MLP neurons of a small language model. Each row is named by its layer, matrix (up: input weights) and neuron, and shows model dimensions 368-431. Each number is 128 + 24 x the weight over its row's rms, rounded and kept within 0 to 255.
A block is one neuron, or neurons of one layer that tend to fire together. Before each block is what it responds to, as a language model described it from the Wikipedia text at the highest values.

Responds to: The word season right after a sports year range like 2006–07; more weakly, nouns or suffixes ending number or time phrases (followers, subspecies, World War I).
L4.up451 [ 85 133 132 124 181 161 173 114 126 129 132 114 155 124 136 126 138 144 169  83 128 151 191 123 101 107 176 141 138  98 127 111 126 119 157 164 115 151 116 170  93 165 126 142 104 139 140 139 155 145  86 158 126  82 123 120 134 140 140 134 152 120 113 100]
L4.up497 [131 115  93 119 179 123 135  72 135 101 122  82 130 113 125 135 116 143 156 147 115 143 157 103 131  91 192 122 123 134 146 130 189  99 109 146 151 137 139 151 125 117 129 150 114 159 149 120 119 118 124 153 146 159  97 131 128  72 125 114 147 115 110 115]
L4.up828 [117 110 128 149 132 145 147 126  88  79 118 144  98 132 127 122 106 104  67 118 132 130  82 153 158 109 137  78 147 119 132 124 109  88 156  87 132 116 146 161  95 112 135 115 114 115 137 160 101 103  99 108 146 127 123 165 101 158 117 124 156 147 147  86]
L4.up919 [106 114 167 165 149 124 145 153 146 160 123 147 125 111 130  95 109 114 154 153 126 108 132  96 154 168 171 116 114 140 141 126 122 127 147 123 106 139 155 145 150 113 138 162  90 102  74 117 121 138 128 147 107 116 121 165 127 165 133 147 161 104 121 130]
L4.up1110 [105  82  97 100 142 191  80 125 153 127 150  93 127 157 117 118 133 116 113 118 111 135 163  94 117 141 106 140 108 114 151 191 105  83 155 156 131 115 122 157 114 136  87 125 117 150 119 148 127 123 129 107 188 154 169 170 106 154 115 120 105 150  97 132]
L4.up1129 [ 90 131 118 141 156 130 198 135 122 162 150 128 119 118 127 143 144 136 159 109 147 179 123 148 152 133  96 100 121 165 134 147 150  83 158 131 152 124 137 116 133 100 104  91 127 140 153 127 134 147 109 136 167 105 112  98 131 100 153 129 136 138 120 154]
L4.up1346 [113 135 122 121 109 153 127 100 131 125 133 125 112 140 126 117 117  99 109 125 135 111 148  96 168 143 122 107 128 103 112 128 175 103 137 142 137 148 141 172 102  94 144 118  99 155 172 125 125 129 113 131 148 139 141 122 128 141 121 148 163 156 130 121]
L4.up1393 [129 162 114 126 139 149 191 149 111 105 104 107 154 140 165 109 139 109 136 112 182 118  85 139 118  84 143 118 160 151  95  83 143 115 217 193 107 137 134 191 134 105 116 122 103 116 128 102 137 136 123  87 142 131 165 143  59 153 174 164 182 156 130 111]
L4.up1440 [119 121  97 130 113 113 159 121 123 145  93  99 157 123 106 115  99 130 128 146 119 121 127 110 144 146 129 114 138 119 137 121 121 130 149 134 159 129 112 134 120 133 160 163  88 154 166 125 143  90 117 119 128 120 113 120 107 184 150 110 140  92 120 121]
L4.up1845 [138 104 152  85 142 126 143  71 140  87 116 165 109 176 124 109 127 176 111 148 108 110 108 120 103 122 130 123 130 140 107 127 139 131 109 113  90 128 168 127 122 136 125  91 157 139 161 107 152  74 145 157 172 125 119 138 109 120 142 130  99 138 117 163]
L4.up1849 [141 129 122 133 130 136 159 125 146  96  92 134 163 133 116 112 110 136  97 121 135 148 109 121 124  84 120 108 162  76 112 117 149 134 138 122 111 103 157 132 151 133 121 113 152 151  70 122 128 107  83 114 159 131 129 111 128 101 122  98 133  56 159 151]
L4.up2050 [124  94 109  96 140 157 121 148 145 121 131 106 154 100  96 157 139 136 141 116  98 111 142 101 119 114 136 135 137 133 129  91 119 135 123 123 116 145 175 100 116 165  72 105  86 133 191  93  98 148 175 122 139 125 143 155 131 131 100 129 153 120 199 121]
L4.up2155 [130 147 130 116 149 101 113 154 105 107 127 154 135 151 133 144 144 115 107  99  92 120 124 105 148 145 136 101 188 135 143 112 167 106 116 165  94 148 107 175 131 167 100  93 100 107  81 134 103 108 144 128 170 134 107 105 135  98  94 123 137 141 115  65]
L4.up2383 [125 116 130 161 147  94 156  86 139 108 129 119 134 138 158 122 132 113  84  89 151 144 142 112 145 136 109 119 164 135 174  92 138 113 119 129  98  65 137 164 141 155 118 140 116 107 118 135  88 137 159 101 101 118 125 143  99 144 121 126 168 115 148  88]
L4.up2620 [ 95 119 132 125  96 126 103  69 156  92 128 145 121 150 122 148 143 141 125 131 172  91 122  91  92 142  96 108 131 142  91 103 147 102  90 128 106 125 161 166 136 129 125 167 135 149 173 143 154 112 120 185 154 143 139 117 124 114 105 105 125 120 118  88]
L4.up2799 [149 146 121 113 118 122 178 153 110 117 152 108 167 102  97 126 151 106 134 106 129  93 112  95 151 123 103 140 136 148 118 135 141 104 112 144 120 126 158 125 114 120 145 109 107 151 171 103 123  91 147  91 113 175 123 136 133 120  74 137 206 130 135  79]

Responds to: Hyphen tokens inside Markdown table separator rows such as |---|---|, mostly the middle dash of an early cell, under Wikipedia table headers.
L3.up80 [177 131 140 126 111 128 134  97 125 129 126 116 146 115 140 126  82  87  84 167 168 148 158 126 110 138 126 128 114 138  97 100 105  88 105 105 128  93 138 123 147 122 120 121 122 136 194 149 112 171  98 109 124 121 111 114 116 153 149 128 160 134 147  85]
L3.up810 [135 173 148 121 122 120 154 128 111 102 153 141 147 131 132 134 142 124 117 128 125 140 136 146 131 100 110 122 151 151 126  77 128 122 129 164 111 114  92 146 142 124  93 131 130 135 115 142 144 114 118 104 138  87 104 176 158 106  93 140 147 161 113 103]
L3.up1787 [117 113  67  76 155 114 127 125  66 131 113 134 144  67 116 175 108  91 119 114 142 173 123 105 148  98 125  86 133  92  96 111 123 119 121 121 137 129 132 153 113 164 137 144 116 150 169 155 142 110 138 116 131 178 156 148 138  53 126 102 149 137 151 128]
L3.up2784 [149 108 130 164 123 148 107 112 169 123 142 140 138 140 129  66 133 127 134 125 156  97 168 131 159 104 155 153 131 127 104 149 116 152 108 104 126 153  99 142 148 172 110 145 127 110 131 142 138 171 125 132 134 150  73 101 137 119 120  96 114 165 134 130]

Responds to: Nouns and units right after a number, like £2 million, eight games, 40 metres, 32 MB; also mid-word pieces like par-aly-zed, p-ian-ist.
L2.up274 [118 136 120 114 137 144  93 120 129 158  89 123 108 154 157 144 150 138  85 116 183 149 100  72 132 115 121 145 130 106 103  84 145  97 142  98 108 105 113 172 133  97 157 126  82 157 143 110 138 156 118 110 146 102  96 125 116 136 134 156 141 120 128 124]

Responds to: Main verbs right after a subject, relative "which" or "to", strongest for enabling verbs like allows, allowed, makes, also pay, taught.
L2.up1135 [156 132 130 119 100 129 122 130 114  69 154 136 135 120  85 105 111 116  74  90 101 129 162 123 118 112 169 134 144 119 169 125  97 111 150 134 111 156 107 158 111 137 134 108 156 139  97 124 120 146 148 113 170  99 123 151 186 121 111 110 136 117 133 100]

Responds to: Final token of a finite or infinitive main verb, often a suffix piece (-s, -ed, -ing, -ize), just before its object or clause: hypothesize, prevents, allowed.
L4.up34 [107 139 132 132 143 163 166 150 178 131  98 166 116 145 137 109 144 122 140 130 138  71 126 147 132 156 128 103 108 154 106 167 147 159  87  96 165 129 154 124 163 149 104 146 179  91 147 116 122 122 119 114 135 145 109 103 139 110 122 127 133 142 118 109]
L4.up139 [ 84 152 106 154 150 145 147 125 145 119 177  91 150 154 177 138  80 138 158 141 108 159 122 127  96 166 124 107 151 105 120 134 155 147 108 118 130  91  83 140 148 107 131  92  95 120  92 142 115 116 113 115 143 170 137 133  92 151 160 122 152 126 117  89]
L4.up195 [120 141  97 107 104 114  97 108 190 110 166  83 147 145 143 143 129 169  66 158 128 122 105  25  95 111 161 107 104  90  98  99 107  98 136 115  85 145 119 135 143  89  77 151 112 118  76 128 152 108 144 107 144 116 115 153  76 134 102 146 133 165 150 115]
L4.up265 [123 118 113 168 121 135 131  79 119 119  90 132 128 137 175 108 143 122 132 174 136 146 119 132 109 156 119 108  82 110 113 151 129 136 101 142 139 119 144 127 109 116 120 139 146 158 153 100 139 154  82 129 174  47 146 134 129 146 108 163 157 142 127  85]
L4.up293 [119  67 156  94 114 109 100 178 133 133 158  69 135 139 100 115 117 104 115 149 125 161 130 127 111 134 107 150 121 138 164 106  82 111  93 131  70 124 144 117 122 115 153 107 101 131 105 154  59 160 155 157 128 118 150 155 105 160 127 155 137 120 149 141]
L4.up326 [123 139 146 115 173 139 112  89 111 134 140 105 136 107 123 156 143 131 143 130 149 144  86  99  88 110 134 124  92 136 128 117 150 125 194 116 145  72 113  90 135 143 120 122  96 126 144 154 115 173 140 111 172 111 134 148 143 106 109 101 125 129 124  92]
L4.up579 [114 132 120 137 146 114 131 137 129 148 135  89 133 151 144 155 133 119 126 119 117 122 126 102 110 140 122 113 150 164 140 142 130 152 175 131 161 145 153 151  97 150 144 117 162 170 128 170 143 177 136 114 128  90 126 126 133  96 156 139 153 148  91  76]
L4.up740 [152 122  96 138 126 131 118 133 122 104 136 114 136  99 113 100 131 143 111 154 137 160  82 110 116 143 137  88 121 137  81 151 164 138 153 163 124 110 133 144 131 123 145 129 120 154 107 152 122 132 133 117 121 125 120 113 109  94 153 126 128 175  91 155]
L4.up937 [ 87 128 116 121 137 149 126 121 146 105 141 157 127  94 133 119  81 120  75 149 122  79  92 124 132 109 114 156 136 194 139 133 143 154 144 154 122 127 189 145  89 132 130 108 102 164 156 118 149 142 122 108 104 125 142 155 133  85 129 122 116 127 110 151]
L4.up1184 [143 124 124  76 133 106 103 127 161 151  97 136 144 116 133 155 151 146 122 172 151 139 122  95 150 132 153 139 101 143 106 113 117 139 136 100 138 110 138 123 108 142 158 150 129 157 138  80 145 143  99 127 127 161 141 142 127 103 126 127 143 143 103 116]
L4.up1354 [175 140 100  85 137 153 100 164 136 125 167 124 115 106 117 136 122 127 143 171 114 116 131  89  93 140 161 133 121 167  94 114 110 123 132 173 170 102 157 128 173 133 127 125 104 141 166 101 121  80 129 182 129 116 138 174 125 113 103 128 132 134 100 102]
L4.up1480 [118 124 104 151 150 139 127 113 119 125 136 121 133  90 125  95 154 166 123 124 174 148  98 101 100 158 132 116 126 115 161 104 111 129 135 147 114 131 159 152 128 168 138 166 169 104 150  98 129 163 138 132 157 136 135 100 128 120 131 172 107 117 123 101]
L4.up1604 [ 96 105 151 116 159 144 104 114 138 138 138 161  72 103 141 113 134 117 104 162 157 116 126 129 113 154 155 114  82 123 115 140 113 149 127 115 136 124 156 175 138 142 105 111 114 155 137 123 153 117  72 121 155 135 127 129 127 115 166 138 133  90 109 144]
L4.up2202 [119 102 136  67 171 159 115 128 131  88 141 146  89 175 137 146  70  99 152 124 153 132 159 153 111 149 135 130 140 183  46 119 157 139 141 125 165 107 113 132 125 127 144 102  98 101 101 117 144 154 141 125 131 125 103 112 176 143 129 155 132 111 134 153]
L4.up2608 [141 128  93 145 134 126 190 130 169 177 164  95 128 119 114 143 163 178 111 139 152 141 119 147  71  99 103 132 105 173 121 109 105  90 137 188 147 110 160 176 178  83 147  98  99 147 179 133 164  93 143 142 148  95 140 133 148  70 120 105 142  97 102  69]
L4.up2737 [ 94 120 106 139 163 158 124  77 163  96 104  85 121 123 109 103 166 151 132  87 106 143 121 125 124 167 131 120  85 124  92 130 168 125 119  86 120 114 133 168 125 132 132 164 123 144 137 162 118 152 150 118 134 109 145 143 129 136 131 163 135 146 144 117]

Responds to: Plural noun endings or whole plural nouns, often after numbers, "other" or "several", such as subsidiaries, clubs, awards, texts.
L3.up1229 [163 129  91 151 142 157 166 102 144 113 174 100 160 114 109 127 110 130 124 138 136 145  98  60  97 114 108 113 129 199  70  86 148 119 119 104  78 116 126 141 132 172 128 173 100 147 162 138 106 123 102  87 153 108 139  81 118  85 114 169 141 120 162 152]
L3.up1714 [115 132 118 145 117 143 125 110 148  84 124 107 118 103 107 107 146 144 117 144 121 129 136  77 127 122 140 133 179 120 168 143 137 137 125 113 117 119 123 122 136 145 126  95 113 137 138 130 116 110  87 120 128 157 118 126 143 142  71 135 142 141 102 127]
L3.up2541 [ 98 112 146  81 109 191 159 130 144 122 141 115 125 149 114 144 106 105  95 104 130 176 108 137 138 130 119 110 112 105 121 117 139  95 162 130 119 120 171 150 123 138 117  90 107 128 126 154 122 137  81 143 148 127 115 141 135 136  96 183 138 160 100 167]
L3.up3026 [146 123  93 144  94 163 118 107 132  77 123 140 108 120 116  97  78 137  75 155 132  93 111 132 127 149  93 109 160 129 169 119 103 130 124 121 155 123 114 132 143 111 124 142 116 105 145 113 156 127 132 161 145 139 140 178 148  87 112 180 165 165  97 141]

Responds to: Mainly the third dash in |---| separator rows under markdown table headers; also frequency adverbs like often, sometimes, frequently, and word-final pieces such as -ent, -s.
L2.up2591 [109 150  44 112 141 164 130 104 114 149 123 135 115 130  87 116 117 177 105 136 143 125 101 116 155 144 139 137 171 148 139 128 134 123 132 119 104 142  94 132 141 151  90 129 111 127 142 151 142 152 117 119 129 140 130 140 110 111 161 203 120 133 136 112]

Responds to: Fires on verbs or verb-ending pieces that expect a direct object next, often after "to", as in to stop, facilitates, dominates.
L3.up808 [156 115 141 139 124 123 108 117 134 158 166 109 136 151 111 104  94 119  97 132 122 174 109 113 104  94 126 121 118 125 121 101 173 127 136 126 116  75 141 117 117 166 118 126 101 110 156 129 148 174 134 112 129 150 156  98 132 127 106 157 153 123 134  99]
L3.up1200 [117  86 134 105 118 138 111  79 153 129 158 115 143 100 109 112 112 164 100 143 137 130 131  89 138 154  93 147 162 126 169 122 143 140 140  92 154  80 136 100 111 176 100 128  91  99 163 128 149 159 141 132 191 114 146 138 132 101 156 123 117 130 143  66]
L3.up1701 [129  97 141 131 111 143  76 124 158 135 115 106 111 122 119  79 113 142  85 143 113  99 131 132 151 172 126 147 131 128 121 119 122 117 139 134 131 137 118 144 130 116 132 126 131 154 166  80 166 128 107 147 136 144 137 125 136 112 146  74  91 135  97 109]
L3.up1710 [146 144 159 145  71 156  94 115 131 147 160  92 164 144 120 135 123 142  91 157 161 142 150  87 130 134 140 144  98 125 112 102 111 142 125 131 132  84 175 128 175 134 124 161 131 134 147  97 140 175 127 156 113 154  81 112 161 147 114 144 125 151  81 137]

Responds to: The main action verb of a clause, usually a transitive verb or its ending right after its subject or "to", such as adopted, sent, joined, set.
L3.up249 [115 126  83  96 127 130 104  78 133 144 120  91 119 125 147 122 100 129 141 124 121 122 118  77 131 107 149 110 117 157 121 129 106 132 167 118 117  63 116 139 164 138 140 146 123 132 134  86 150  99  97 144 100 126 174 131 133 141 151 131 129 153  95 107]
L3.up732 [135 101 113 143 176 120 133  80 125  77 103 172  97 118 102 149 157 148  94 166 148 106 164 101 134 135 141 150 111 140 100 117 124 101 121 110  94  92 164 138 166 116 113 145 181 106 149  88 154 115 119 150  82 122 110 142 118 138  98 151 118 139  95 157]
L3.up755 [103 145 114  99 140 159 125  94 153 147 112 131 102 136 112 122 145  84 114 133 123 113 164 113 128 107 144  88 131 140 145 213 118 177 109 102 103 127 119 145 156 106  92  97 126 120 180 140 172 139  97 120 135 147  97 101 111 101 113 134 141  89 124 131]
L3.up1565 [135 119 160  94 136 136 103 138 117 137  99 121 112 137  71 127 135 130 118 123 108  90 182  96  72 148 113 161 140 161 117  87 135 125 106 137 108 109 133 152 165 103 138 118 129 154 127 109 102 153 103 104  87 178  92 154 129 120 159 125 148 154 146 121]